From a checkpoint of a small transformer trained on Wikipedia.
Size: width 192, vocabulary 1508, 6.5M parameters.
Architecture: RMSNorm before and after each block, rotary positions, no biases in attention or MLP, tied embeddings, capped logits.
Training: 243M tokens, 3223 steps.
MLP neurons of a small language model. Each row is named by its layer, matrix (down: output weights) and neuron, and shows model dimensions 0-191. Each number is 500 + 50 x the weight over its row's rms, rounded and kept within 0 to 999. Numbers have three digits each. A neuron's up and down rows have the sign that makes its largest values positive.
A block is one neuron, or neurons of one layer that tend to fire together. Before each block is what it responds to, as a language model described it from the Wikipedia text at the highest values.

Final letter piece of short uppercase codes in tables and lists, such as country or club codes ARG, NED, POR, SD, BK; sometimes closing pieces of split names (Gudea, Feldblum).
L8.down28:551508491497461497503501427507497498392437501505444448511470413506468464447527515569500534512458548573489543562472712566517454500403401470587505532470511539470578465469434569479500561542467485474552493476459535438573543475549506464488506443513523532610484435445607396426479429447559480491488469483434473497543549518443458544549548493483519504510513545473539520515518477520428539591601423472558483634497497515451495486486443489535488443458489567537528486534501420549449511480474549545597429509453504500414468544468562470464543483483436455546482481468548564460486599526492441663
L8.down115:554480503510420505415513475502556406529418511503411486490429492471440458448521422457499507450478503551478470430528602432549482459422425511560564430525428496441577535463513532507486450534439485487448466520494470456466558442444529445509485545479510418547390525483515518546434426504465509477419500559374519523425549492462509522477516441465485479643451508540473548549478473418555502514407594518530479453403479473556511439444439537541554525508560524617501483479556593498557478528476491637515433531482481573533475474556489379448505554549467506515533626476544519509577512501569557473
L8.down136:565453412544360496537568506475394493534553511463489537531568390461551485492520527530471539486502514520540544483463618431560442497520513463474462435498473579411518488482474515520590472448512422559499489506618437506520462467589508488520495512570526503498495513491481499519503520422511511517438467405486468569503498592519465470576515422556536478501522512484541479388538583577500485636598559382449511516572528461504426541536485470577533417561418524428482622519537418572523399471513449436482530486505457416476466523455485493434541448528434521525537479503515464534515476587527414492
L8.down188:491494572465499495467565455426433528516498492482502500462456465550471511524525434545525503412498555603521562522592654479492429530481519460542422431562552500466577451529496557592531550579478484431480533623529467517562503515505570499483445507545540514509446545508513480411436558549528464561475465541531493507465463592551468469494578469674593505508496483473505647465523447463512566492516467505493525529452546429545516462545489488496584414598554535469528532537562456459498451469454500525514479475507565413520509476474502395510489464507485623517409408498513510452487507558565530377
L8.down262:506504514427454617512571532456425463516447423484526533432470481500467463515511500527481541475525550533510484556503626522527499566515468459517442526520460433409488398504386538529561454488454500550482455552509508499537539524438488521500372551561494511535420549531521569607448582435515513475485578474558506441480574511537547602564544512577490447634498504514514480489511457386448529525507528441407515548510580488515516567526464493572514467591458468530516546504495515409395474551517509543540510534528452564458548535472454425544524602475480518424470534476456535417571469509594628432
L8.down279:504475459481513586560478501550465446455484427498602455467471448595450344497573517452459468531563560422515495457505465514521448441514504418519515548559497518398565559528490546532516460577461537535442541440495526486560491478530489408564549486491573441565589543489568459528536518477519509471564513478485481419481485536512484442455467444484531539538406380488503508490468533443520527521592456590472495513545438383491554556484522516453494512475509542517591523514468469516494481534570523480533387566386457530484487502520491563493455387479411505489440596567410592418541446488615524543
L8.down405:543443509561395552532570498422497498464519557478477504534502538524507474456476494530563455483495495549482519518595675583426563522496435512551560517451461459428433481521492450509380483549489437486544392520433469546536492418448563462488393452401498510439521587502409528478489478511498620504529518524581488425518443498492415566490434598563494484464432591521549562510508503480511522427526459463576498575406498456422474482562466555530552497516477537473457550518509503506471536528490508553538434621564512543504413442464489531444503579531500604468536492524488497465588563473441483541
L8.down417:421437592551520564546502580474620515496381462528514503486539408482497494514437548493455450533465478446544534518457461492465503509422476450479448483577500479575587449438475519427492503655498482575486449457482516523488476529480495425483558407484571484579514451477486558474565439558529519490541512578502592460530492454456499490488500561561577650548570491513514557493494455494487478438569455577528498540453518447476488515459499552532487493470363596574549468475495477556580522527542511588513513444548512479411451463504573586507463555534508490462580469488526655548420478552468509494

Mid-word pieces inside names and words, often right where an accented letter is split (Such'ö'l, Fenerbahçe, Curaçao, Kwinana, Finance), plus closing parentheses ending table or list entries like (RUS).
L2.down52:417556609471552479387530492536438505526561520594464448478494490503521452508447582500472439544494501521484459506523429520508419473568579583539562570527447433449505539445524509498523377469473516563505484549541533571490400534567506580513434445484493408503493499529487547557458382560441515434503479482430477395436540586650553506476440504527552515424436525470524543493476559470505553489492575548491452472529383513553465501513448414429474583406520421546543532498480522501500475447530481458537561503496492543485514420535568531534488480487415557570473526545617516482504523453546568564

Subject pronouns he, she, it starting a clause after a date or adverbial in biographies, e.g. "In 1801, he married"; also fires on word-starts like he-(ad, ated), con-, K-.
L4.down68:469416495503552449521530466564502469479509489513442408406498464450537431464437406475483489408445518593463467544553499445504521584504610484531526527477516478513520490393452509541453490496499459416480612503494442513421543505527448552470430437528550553534432539464527500497479546599436540522362473499470556402496465442505481534537506504522534523415515534555499548424388469352521532508528557421495498551489565563517495498465549509554442534429471417479379463595505444520516447436565512430533476588486503482481515481497480464552446530415518500516486578454457489451509467479612522391
L4.down72:529410464479462526567557425463515544446502507582473375528444345487535499539500477471453516562492391568487481587466505503492503532519495468458491551519541490508586594553528592478484478506500506447550537598500519556556551565521573427418523515535510553420490498498502509465466436538524524458446522490431501550473547580511482481604465486470496511500546394510434452521503452455485391493462435533477554457576537569524504399515465409526480541494478504537592477493440508435634486543401434475521390516445554492614485526487513438463576419457483513538551439507583455564483521482514457451
L4.down118:543469433468504481466401518541615481502497501552539459482486546509514527469381515556544546505451514479543476471559604534486541557423419443477472456463383428528444313460515550549569487448567538493487584445480465533516541486429499536519460588481536525556549459455557381517509428485521479536486506528458458573525506497401524558507479538421411517579522529508429465492559473428431486532480503558625467461509515491498487518498498554387527476536517593572517448480476522551498549535533527523486596544533576531425464506407527492517505553439593528466440440562508551418466495458430499500
L4.down119:486493460521511611527489421484434447469538561448577586476530400505521551420576483573429466397483490522405540555489444558560534492537495437429598458547482491526576537567422435493612520473525489448497557521535475515506491479478505457431482462506558628495542533518484426462603459523476543418450563487409543535503509580490448512555467436415515480485463408423493531563462526454551483452484485577449499531557468509404533532476514474450469570440545463506458538558552522485448508528513553561548516461446634429555501484462497446497467366508497492546526418511483522493427447569534439480
L4.down164:440533540520489380478479430552450458405502489539492518576574475473456472432470558488549543547398414476479410599526424484506481502541382515492524476546472546463518453558456473431497466483467532463532496448482472444451448466461469604406464500499566544458469510525519486454401459395486414539420505464480426561524443457432522497491525538457451487468435530450514456443462508512608512395416438434481449381514422558571482455422444519518483638478481482441476471483516546497586448424369487509481526516484422509478504496431587563533473507477577501530487493479506542507540549496528499545
L4.down282:568582522458459511436529568527477573456528518521420513512538458460513450494477440498518472501514471417535506487548509511515475531479562603469505351506601511582486423563546459511496519569498436554528492548482599530535434475477506471538516498441602569473365563540420525453535482394423478450420498413470560553512453416542546461493549564460580546486468380575450521498534462530479604464534532512442491443492464498457504446463451444531445441588472481433549435532520497526493526465465525460477535595603461546491502555442488556520452432489543453476611513522491525602502482417436518513
L4.down286:501492574517470594548514450502482493481486483597494500459443487498474481419511512634490508459516460523557488549459501527455470481497482417510573442541623437482489535623475543496484546418477610506615426592528550496439445566451534473495441507464509514419487497606532558511528462468471454410539495458453480500497492504510477548548421494570531578484406401453525545543534457577559478593475520526513552513496492493463517469467462523514449428434499455568466553511592515675585541560468488510500563430532604538494437466468541486547451406451569507504513429455532466475439583485529502469
L4.down425:544394465531505343485531504478431452474471419545494452415520384508460499447589555513512500379524443442514441481576469400498568459549483518544442507408545477427496518532469488512442379444511534508464553553475491479517499515422535455563424534569413531509520489517493468586473484487571406592487510567493523519445527457496455527547384546569553532447546514573497463486574452492522503464461455455611484461533584551482496416588549456535448559566491442490531490477446526458475383493534512479481545486444454530489548424456564533485468454527473553586572502462499502479583507535531506454

Pipe characters ending a cell in wiki tables, mostly after numbers, scores or times in sports and stats rows, e.g. 573 |, 2:10 |, and semicolons between score lists.
L4.down168:591510536470593499510535519487446495434519398554356518597446535511498438474519484531448539498511493451419535401541501591472540471541436555598544581561482473479521501586547529478450515541461528475531496545547412566455568573381526482525472468448540545493544442579471465555497543537377435452617485518457492472516491480569484526491435467615517537501545447390607524524591547458556492588472532483547548530451476564562447551455544494553473550492579479547476611463524496463594425528444505522560464469474479569547477518479507490426469495528441537477534521521469557465482536528495550511
L4.down204:524544471461546549415530559507615474432515383554466457457484415553503537510516450440513443527542488441579533479511587480494565569477479491458513549607513466462510477471527448497406549540450512567494567498466463518608502553501399594506488565476458550580415551491458570521546523563514540538484523458575496598520471583557496607534476442432501569520564462373546521509500488493493511475544522446492499505513483534577484575404514395474519511507524483453562448465483456420542478558557406413470505540438439453447496545553387600471465515492582578534486497444505515495531503563490538442
L4.down212:582533492545548442503490545569563466445454455449500454402510438520521532534535492488463503627488568458529532517470492479511578485526471447485511467420596459483481324531529458432490558275470586478498574523495494593471503530530445540479543495458438466465574495467492503452575413497544552469483540540469460475456532495477466483498511478479442582490522532513449403466421572488384464509533539580446459431406473505493515515496610456482529482514504600509399539484479525508528523482553536577411517491534582452461466499497504447459511488521503431480510465481466521486509397512557555585
L4.down223:448533437517511431491431554516475531525520510488581573492520521378554551488511487505583468527431497565495585437417530487531455515480464399532478453498493562507516430476492527486506443495511492420565506495498521584459397394572564441597505450440551530532435469574445469523519542562511410447504507518529459430505448531514467387477475495549515575471398501539537510508544446583472495485426468529593488386508464498521424512544474576523474510569546509507487559457555520534454527486558539526430540445455566413485431473609373578589384561538521471466437469516523548561498539489450500565
L4.down325:511438471511504485456525514529501436510546483446496486563483448534499500481543471493476469551567528405482418506468475519507505552461508456449488532574434411570407555519490452459576589418471533463492608522539462583487513557469461529495500532508448531399518556539452447618510550570503469509489427475425435423471410482466492629503433489545440489567491438429525565403545506454618458540478442590479560463593488480471429465483517517503529512427463451451480515525572651553507535503488483593511520601637474500526506499447546548464533413514496495452529522580482554540556532479557437539
L4.down351:545490458570483532480476536538549499485422468572478424489491504508489560527543508510435474550483552490488466572500584452477545439492497435505473538504545500503413281554474454388496476321471556417543503498468504511501480503490497581486545542527498474448543462480510450572549473570543552430490550465497436504525493533532454479503535459469510534432545574526445284547430610465452458567438456473483478476483416492442451512415598477468515458479550553505469582498494557492515580556528517552472552532538506479525513584483522617547542484521523492480503442483474567515525421484511493520
L4.down382:560579501486471545496548493482514456607446473560499487497504561512435523569479542454480461464487510407494526480455498449423462563524559471443497503497557547433475463554492522496416487382384534407498636375451438554453530414520477615515506485487594540467580468442517575490500551517503546474549478484467366524510477468517474548521468441485510449495479437583417568474461572491531495507462508430501467573541456503455527541442536609476554414456558488509584501582515509439420583560445578525521524469478506484474529490530548483439579442547411478406544537464546484490514392494507500516
L4.down385:537527456582490479503493576531489447467461426559483445476532475503508574518598510516466496575453599457533489578511587518557584523472471473469519480479564465505428268532437432426544502301513573473551517514483523559529465479490505559465556476492511468442566455548445440581539487539495486471475540498545494463489515536515494496466563441514452496380593501511469400553452574457468481529473436529438471438456450518479494498440657478529514422565544556457473544517518580492513524499520512536472505527509500487522515601441528520575559499550507474486492432480440584498519502535513557540

Hyphens, en dashes, slashes and opening quotes that join or introduce names, scores and codes, as in UV/Vis, Selby–Driffield, renamed "Communar".
L8.down84:461488468621541486525560487483550521476464441511411477515515465559498506475485441545518468567521467472518437545461496582570478434440480468501647409449464527467505573582457491485613463506496404451470470486384575523521415485455558460485486525479497577419521500469520471510507506546523549452370536451484540566409449562522599436513433500523452503523496541472468331580551577431529485551499539485462421517460492508501591428498470445357572553535495455498490474529528505518511506469546561547548539453501496454567492558585555479503502453529534448510436515464474545546450499608447510524
L8.down109:472471553438548435437454466615529530490482499510481533568448530573478451468479446584459564530513523509471499540601764500534473579567437476446487554553563476529488616468507481532609515510528544603505567518522541535526486540495423571472476546566468488566499399574508422520457571514457570512508451520501496489488499459525532512518438480537535559499495492514571549490548567449493472561531470518423525527555433539469444510557482507494583488446388509610462505460465503563529514480564513520429581517505518537457521514476519553504533512543514539455599510490544538460579604543529503442
L8.down182:549468573505459543493480550559522599438495449523575392568557540466589419438433475567500546532473488561501504484457574417496472492504499517466514502558550469470419581490483536455461551507527538446509454544574527481523485605539483488393484501471570433547436444543552519499471450585501468494574570495431458522413562562472470525539448610584531547481544498522473585445461496585496533420627397466562482576551437440484431473503487611552462529491445519431532500498501559634454533575398468545494445510491523508501537551524491539452502537513450540500575501486507538493441611506489518498
L8.down190:561525505478500570545573517602480490514518594521548607503457511485527523416505487394495498503483526493490508532557606420475466599527394467423559503518535376467508613465550599536597494606485516518553435566521425496540588553467491457578452471566562521611429461515455544547483632519441472459488473542548522504531487478404431355520533521467520538512550483538474527548569470529499459584519437550458480470578488479441517526550479482559498544519468504447518534503463528571571590528498595501482584534476502501535530523487498508534489531529595480558505564477539509470560546517438534482
L8.down265:532408429487514569520469476556431461540471439535439452502575553435523418494422481439476548395421510455464530560482433417534511429603495542521505563479431439547447478487526500497440523480441504610466523465553537485455581570463541453426527456453505480395486520526530422453538554511535544512514544508478524501526450557456529486525528509459442422520437512464454420515461538516490505474531419526487572518524531536464409523556496535455566550489451568533487537492469494476413505500511527504548512449377421642383559483424552454457464412508511504467538540421476484544570554417551356527
L8.down317:523485490497463481495494476496447441529551538482523486559560486511532483468530511485570524417451593494474429515535739482434514463458504492485546476492481432540469466491480489462506523473488485436487525458496602549507486445418403526481490450496442556466507543533509535643498520418589532386565430453441524524492557474466453579398435503487529490493555522510462568476588537539446411502444498458470515534427544506373457540524494508553456417529443532424476528477489478599534481483472494396549557539395469506486513541465603511572558434571441487487486471578450571488495478440531520443
L8.down331:478514502566583508504477515553526418417467471438418599513433542539504479478510495485434530420505536395515598505514505553468590536548445534460548462462556482527533519579541496474487552470466524555421481519503477563558473541471502621545412544501587506549506476521465522486397519509415653549505522496509451536558436490588518555532521587454403469541510568557458474489534507525473520561395496497544466557585441469508579489534390470510451489462567558464498580514478435522583568474566543509501648518557467463477524597448544438475415528502431492487529468472509467482499493427449522441
L8.down384:452513491472536547494628546463438543485487547563495446473456517538591351515497546546510504517552507482429517434603611571480491519526390501460498452493428467513503539426539531591434443562486480466534516555548463546575506575498375504488475500521502617540435439544485525547476493452552521414534459563427437517447627393584573472548521561520546518469471546478504584514473481515530506543488511510481482544599441540497392570558341448546515492503472504550422544486488490468532517409434493500506545505487452582474520561477513499529555544532537437440476488475505557522492526508549546495

Subword pieces inside unusual proper names, foreign words and capitalized abbreviations, mostly in cast lists and tables, e.g. Hard-ik, Mant-eg-na, LU-X.
L4.down123:453532493459554498540517520535486502445483581548424531411473490556590505528490549559388528527510453537581453498523444586613456547485490473524465564539497400514569524532496465480450503534499509506554438532449492495489421460516593455517471435444553452585468448466553471533433513472438520463449488403514490594381446567544513519539554432583500598440415473470473467531421548479364531395534582504504498461467546597538522449520531476530550489543521490506489437510471534501485490520420523604502549421524471544484474503501476528544607512486423523457403402537503610555518481504436505427
L4.down141:472551471453497472507527473524552483510451444447451477475503518447488433502475489508446485409524504416446403373613486483540422486557500463511463469425581413513466550439419455517543486474586530540490520567451461510528529474475553507612420455555574550460470438449497587432503487546468436490490494579484526413501585423581457491509516488447422428495488657510526464406495600465537451487543587497520559493505538608501471534492461512501549581566532500525531505504452443399488534440559460480446569542454488537529399560525525492551454464555526541499454449415490468445475412446544484449
L4.down165:428536541469502489464457457505554474575488485515401482501532453540573473494460564561537491474438412437490462470479463545515402535525495527455410501536487549463409526489465457451500430492460584546558438515467506480507513554649446581472502555552533519535497506577481534577510556472531512543508479468427501481438472470534481522505525611536531480503554491468523647524419520499569607495511530500560552505446462527454388444555564468473478522559363481541461471620448434460482440426532552476476478461479467588587432558494514567437405461512454485483434517646457568531539523507501488467
L4.down197:525479518488499474413486481458530513481490535573424430493489417503459444481448447500484512542494503514522457516517442462477490449354451510515552508524449467514527504446489464524473530567484626564516515466558426598452634419441458503521578445501452520465464500441474418557364447500576510507484520522598598577504562561458485434465509511438473605494559505462571498497501470437484407436465453538443450545464493493558516435502547473458427462469568544490537397432541596461570464636490481464580533533539446521586543439507505488463594537448482429524474517523425545520528477465448520445
L4.down248:562499587496473512438465488506469506443398507558496467487494527538543549467434434554406578378554504449520577454473559501446517434520475497500512501559486374671514484469465503442472437529501520530584586444549499437528501464531431534515481493516481530540460541551450527593388600551457485541485515506434524601477592527595521555548496427425518431532518566528475508472482499508544521472566493520492495526542552479480533536548420553457651467413433536501461576583551438498519506468544530480539481619401590543445460524462530510580497467467495501508498415467522468475501478504536484529
L4.down332:488374449496496428455549517558472471572509440537473507579471469569485544531551486512371489619459482478516543491522495542600416481435398506446428430571483481496512432527406487531503569564546513508464465541477538552503468486435560487510563403516418576380485509480528468530461576494549485481487501412522584470469457541492494415540500442486467454457520479463420427539499486462420420486453438455461481385517579475519490504496524551529514519536586491448515557536493532466532482492618471548479518470544490505468412496558487598535504446582451559549523343548466445410504484513553492511
L4.down457:529443530509417482532527491552590471476599493623447477493424463448462422534609462540454504488479550511534521466615515523594467463546569489412421489575586495612496406426580473511624528492551533514506560493527557538561440521429512558430483546503500444386469556430483534503458561586436489446544475514529447525542499479519472542454545487554498464481459476533488455479567553584531464516481440429513540459477500433450500562516428557479495531474519454601563448462605494515486513571580518564474572582514486513513491507490573555440491484492473506522480568470568456483580496439556592446
L4.down506:457412554426508502412514363539519446498507546605523549570536569483573565458469451509564499473480498473462676526472566510515403409524440506568474570593555471533477523453423501478490464469570476506522505489470484489540426537447512538492439546551419479543453468544452530534497434488477446495520616483550537545528522520514562566510582474543524444530448454475482644458433431448560517529466574471544454570566459430539509489470500543521507535442514458539413591419416493481540511429532474556538472429514490579492499459517473523500514623540513467525534521521470484430570477507552583535

Subject pronouns and auxiliaries that open a clause, right before the main verb, in biographies: In 1943, she; He was; modifications have.
L8.down73:545537545512447459474504502441369478520482526482590519414550603456510399409514444532597425423463423518605554578519578432497491503467513451530592427570529495533431466506529570501534513490466572464420572527517546506518530549540427437462517473515437526535429461514371485471511480510419492474523470503478429533517454527525445579483556494420501473450573453415481488485499455556492465471467483493504471480440483461444539512468495483643479491546535423542404481493434565524637503508416422436474454510474517512529506434542417469493428548535556470554522539443533514456446521545577566493
L8.down145:459512541542438455414546440544513508459503581508497478591423493481431574501507491482571533478499455484548524517469501503583455555476458479524410500578442541630487537449440431446491484436528527547500497411496409400541517536505487511615563590584466419539539473543503502562387515462538539469574466483555433505585505536502516474481433546526525444471525467480511510517568559490505467449474483516462551491586458482489452439532557558558479436447473572532458522490483445500578570618575466477496576554474572473466441482553551578459471540583626502506391486525579579569571542444512497485
L8.down246:530508523493490470506411512519544565537534474407541518497450501491549529410498474389508434491507537508520504524537633524574450512427411510449403487492491509482545435565511481527488612553577491446474531456518566450552470361444501448437500436592525462492525471433467427462434443427432469472490476434490531521558388464452448568486524512495477506511540464497486502609552499539465531457494471535478407477445458494433497582487551537476508448463616421534437460565501548544492361459494528605475599472537519551600477502517465496439535473486519485483536417564576502590510444422458495510
L8.down256:467477549528528473498526437470495521470427511492511462508368469462501451510495398540454457534544469525579497450469497595497530470452526531565446480523479437568662506456455440443479560490489460546487484518425509497422502463552503518428529512480488481469573479466558529535433547549526494524492552504471538474494394518630531520444508444382544555460512517500489518330462626400568537562472447468526438457463508437663491547531504455452511547604540520532502497421540491549525502532553475495384470569492533536424524543467420478523545481552465462538500519452409503455486494472504520404
L8.down276:495490494514516482428434512449516516592569470519535467530452537496490471520499513527470524421480460533538503555452490479561558448554456480528491568452557527574421425545596413520485529490558465481435523479429513481413496467582482554461557465503523475528457455489551506484552511565549466549460547514398499570492545527436499458417558555401474479527511486493445527467433414555579488371604465527464485485465526365513571435455468559561488489423524576514535361568460509524598592467442556437585463509433504419458548487429607553498535491547576458479564412486526563529464460482499543513
L8.down344:366436434436458514554547544441514595571503455523469496502518475454445485431476542558519468492506501610495453535515477461525517489495450421527510417497547471566512509557495366533565501557552524438541468418452435539495501517456533518504593518510480499504431462591537413456561452488464475482452540441528506527450392582499493480531457483562556456550539430479492522497447493563336535425550538524476487458466434601523474493483547477563510500544512483514495545512400535452455473583493505513516504602496518493480418496539656569433474394448543510549514552474420474524499577458514446599
L8.down424:551614554511469590495515466409512520532435492437574581479490468546490579512470433484394396511452477401536606534467470529541429489499493577436530455433507443535525528587443487545477480599508564409503493518410515441397428525554508519512479457481602442505509558501547492499506422503470485589566494440476527523551472562572449503455481503525521474538516490415605459470511504461522521566504459468469531552504533551502492563504578467528514497530539530547490461601517478602485437543466516444407453576594566432577514485542458474511575588587483479444482558461516470456541454595453508442
L8.down493:539517592612503538445532487510587543514545514465463462594504567527430561536580492529423486442506494519545520460467412447480445620510557455465479498428451463536578449526526438527473507539482566484400518551422517519496501472473510539507573443577578471533457477388497474507432456517632504479516495448426503563518479484470502464529547510481419435525519444468518369468498545479477476477437485472416606544497505481446414604480558524500481588517428573510553410481414407439415525531489580482559509481454510519409524525475466614494583529507457460556512488491481521469562529463517587518

Pronouns he, she, it, this starting a new sentence or clause, like It was, He made; also he/she word-pieces (held, heated) and score digits.
L2.down415:528572487507553545599544499562437506531502438585489412496562412533497489461598466560478554472468479623538510524452526462575465520417360476482507486482493531440501507560431478466483521482507509409418522466485568454466498539536485524561567496446459421450581485530457538472593525560626533460424488469443484430431435546526457507550525424491566548379498497501527512557498467499546524506415453511505505476584485533489478506525519527596485550505480501512532497531556540526623503529493485422485366521477594514530490530559611546497483461473628624457548435493500467491467505477570513508

Pipe characters between cells inside markdown-style tables, such as sports stats, election results and award lists, coming after numbers, names or headers.
L2.down428:544575511592428493487508538525521485547439420536426461435576477495452557582588474509513507521535601497531495535546450484539488536481501469491536514501557505443450331552518397497574515393506568460558493511478524424501499587521535546434523453478536457498571450491500519527583475520487575474462462510550524471519551543607462519484587461430494460332528506575477445505522541549438457562528521574403463501470427522496548468469621439559520489532460471434483489538567538474497588513579570526547523529497556504558457650414536548560529530565515490557546483482427523501492464485500504494

Opening parenthesis, often fused with a digit, right after a name or title in lists, tables and infoboxes, e.g. Nolan Ryan (156, Inouye (D-HI.
L4.down49:468458417571500487550504426527451465503513480540470599554515491506438483501555487591458535585499532490516472525532521532542470515526505494412474530453491558428399500541430452467502482534492521520552482538542455577465563570467457633558542486550514503535462508588499524623518477364569473558562448479481442504468498452539534450517507542512438512604446441471488592495484403471556497520481501528489445397519541595507560529525460455560465413501507601566527448562402483473470468422549509483420524401524522491533489583540548568525425533525445628470494427519489431526409578471459436487
L4.down51:520454500493503499489418586516404452448495537513510575598469557506488371543489477454507555548512451474523432556590437591504475509475524439420445423439430589490416516536383523448581456581492461525579499530525495516578469393444490558575500471571469511471423526573504471520480530514637583514622479424522471519490501382517543440488459524506600495456461474470497464556481464425562582463460492501547429515539443489488579511506517504484567492587541527542568455467474495486470489504601529530456467595497503488477461411528466575443511582522485576510498472473492474511513448499575470496
L4.down71:644430546448475473498515391545483388544489480463485535496509492492471500470444500505463545546524472497505509420442482581441504419552508442539506482547499451452450505522495409353438534577443504484545445483475523433531527556543515431484513508525570453594527455571461544512541514479454542528508597471494568480439495625535544495451488529594479499558530432458506541494471482471464528413601562425527494569521513485565501557473574473520492497589506513484461634552528552490552445436480567594513501547562530406563586481447489591542452428504512487471492525557494447570546448505412430573
L4.down171:415471535540499525530384484513380456472488463557496573630523534536538452523444487486474540504507549520500452619565559498511454456446477492473551504483530458537441575508372478484556491526599469488494501567536465454608564504428480529495472439589477481532465522573519492516466579445565556426523407461521489474506475473562582410458508584486506513467428477495524523466494472456517545579487493483464432394591425461479487561521483551538555458520491583594585494534429488540468489436475550556348479501510486520458485442474493552590552577624501534475560502466541565521457509485496559462
L4.down187:555545459480565507515434473516478483481501449519450562561401517457492528521401515464483433529513496553583611548561437510443478567438557455561403430460483463546513456543583556475537516513483492490545604522459570502448531401498506584547500508473570574476626369529484452533516540409558439460546427510513411547447459520472474426459417482548496534461494490559486519481406582505538506502503576511562518504488436514497568481553518420442496497552513564607462528456546502548538527499534508563467467558423551481429576490532492534585527547459559586546462472468560460575421507475611492510
L4.down199:511454548441597555519392569525569524458468597502500424509471596414547466471476468572541523504498519586426417535557535464535546487545468569446525479518540569562411524482468447455466494541499523501480501584517481477485519520545459502525500494476421479529419514564430401485441417380470493398496556454552413491520503448478520507442560503433457565454508495532524549533533530486466486496513481454494537628661469455598510589509490543545518511430521426425513470468431561481565496459508488467472467444557516587470520529464468401489570615586536557508479485492453524536508477494493395453
L4.down249:583453463425528553440500447483452510385508485518506523488590541507460511510501491472501507510499542502584478456617536565548411557562437553596485562463511509430557414462447461587549396534454481512471481537506501504483443528437481522545447511481609454439400442482505562499490469425437558519516514492489546488451520435548526488490494535570398452546512445435449480470438509497489582403518628498501492499518559526560580527501518470554584443556479573540493516469468476438471460426511437505514527529528438440549549492391554460447561520391449498511553539441592430602573479441495579530
L4.down296:466442451506533397464490548534555605541463473541608506480570519426557458448495524497556439514432481557611514582437530515502444605501457419459458407512558517527441417472589575471412535418496525443531434496516529469575533451503557481485513552504499472428506438490514460584527519449569537484511452567535509588513479403483512495481577457504595494573509563549529454522481482428438457470585563509478553537536608552510488492442533462438557408487517516370480501543521567480531472565433538491529553471518526450488441456439469575543509497450595602536429443524523469429452469498495480486

Pipe and semicolon delimiters between cells in flattened Wikipedia tables and stat lists, mostly after a number, as in 7–15 |, 2–0 ;, 1462 |.
L8.down59:484454497428440579523508452497453458481517498486487449452436474571446467438500489461505493457512566474587632495584774461486490524438518526563540561536508508465468383517500570580585493454490472524520453576584504492544481403453571451434556535524470533488471565505513459533474521387452482504552578474445522480503462475487477522561525438504463459423527511438519578587537555532479500442579421416504500440581485472522542572583490508519580562546413506507515508565465464469415475439434433509520474525508463540473531495485566503467525498532536520499596528472453522499504510506501540524
L8.down77:488551508486503540514587538454452516428493494489470470525549503526484506535566517572493516470521515493580557533525612495512469501512499503513538482476490485462510195577538570552520481383515590516482493529534494459465426523568516574426534519504544476505465544476588475482470490496421559456517456473444498514454488469556458507511492441564489524297508466573554526561494517486513413524541535476500464492525489495592520559501662500482610484474494554456490432481474491525443537512445515457523432541460541517548568402493501522516554542560536563506510549476517557438476486509456530479
L8.down128:553505432542430564523451539449541581506515475453578537437595449499537425586616513505487546456504468528592527520475527486503483449429467486581543402540452547478558417543444570521413555481448474532515540486503541498497471531499455573524455520586408500575571536517484450464504439518519453494647480559471529551563480582526440444504466582573547534488451463528518518599414493523427467507523582511480486573471446437450422511482518563464537451498475402480558412534425484496501426555468472463431436515557594533526476452413471484473492476516527545516542531501486545543413546558605459569
L8.down151:508509585457554541577505469429558552483520528528517490487528583475475521546540594554541587509540536516523457428475517444575501458489559413450478571559504548491471350520539406628584462442424531413461449465520496476480532477557512504475524489507503530565548510534503473551457497565576513570586466527498501517545463558542475470517456499510557484389451439563441498477538504503545542529537496569568458443396512581497563519484605520494491455586407427420536545399509516506449481567426439458394509506497428467424461509506500432474579465448505464508505426492479406571467540447569439514
L8.down186:498499493463516554530564523509514541428492507530429465532526495539517491464515533539479515492542488480588553530503570458532408476483536471482553478505525448489539188482524635543519526397539565458443538552535529529522455530564483511493507471512472403516546553471541485472498406507534508463519503507441485558500547440527469452542491461536440543254448537554491477513538512473469436551526540543539532506513518497567483534490655520499580470482550513453444475515480547519526541519465569478473486561470514479519513428551558536536540495550487473565552508458483496450458498488539576501
L8.down423:428531463538509552497474536504403516480463525516413515515562471597458487483528468521480533398485419464522578553483554467492481482533531539517466458610408448525546314427544609553535556457447545492496460479533532530436487482526389524511475585540486512589502558500534485512521484542559549506598443546463523522416460482500462543532498531482579504452382457472515514504567454458519487543510544503525536499635491419558482537479617325567575492538531448493573447536449582498460472511456470454462486524427530426504536480513570491450505467527468471545558541534422496491535572539487499508
L8.down463:452468548440526501531455559470563425472555477457479561510470545480465506371548545488450472495555527568469499537429521510513522505577579496491423473460447542417476351466455606477508527503536601576455479534520565518439457524545479515536520589509505444483515508502542493455484621472459469508623473457491444536457422454530502456471539511536451454392470463518476435583434509533570484434473561494479581514421530551546551448539592578620500587485505514532488420535496494445439645570536491500507504540528509515490550404518547498417547445596537523458450526526448538496517507523520578567
L8.down466:513518433493506544468473465474520565471527532576508546503490562475546509476508467486488522549538472468499574490458471455431458559456558553463491585473398518493484278560520591505439502538444548501463535484469484483544402524537431487441483427477477428546548493463482441466530426441418550527524442523409559417529483598456460513465418450526441511383473502524483533538576497477462495586519497545548464544642447488543467498464604481492586515535504396473546499526481525573508498555427468546611433522419497503482516474493556477434615492626499534499514479559531474503478453514498555547

The opening parenthesis right after a name or term, in tables, lists and prose, as in Thailand (THA), Australian Albums (ARIA), artery (PCA).
L2.down467:460474537570551527537446501487402440472420518529538449540544481466491520527525521515415574443444467456522490551556510538523433488432504478414526537529493477445379536533434458617495501510477526575517521507595541521636475525458542569505516485523461502522498500555520436516594561532611441546542419478469577497547510501418455373456433513517534543530411473466482453411512493459499521509520546535477530461521451473459526521606511570607516327568499573454572458531435515517480502414511478519494577491488520484545526500461421623533536527602457498500476535547512503469440547450438524437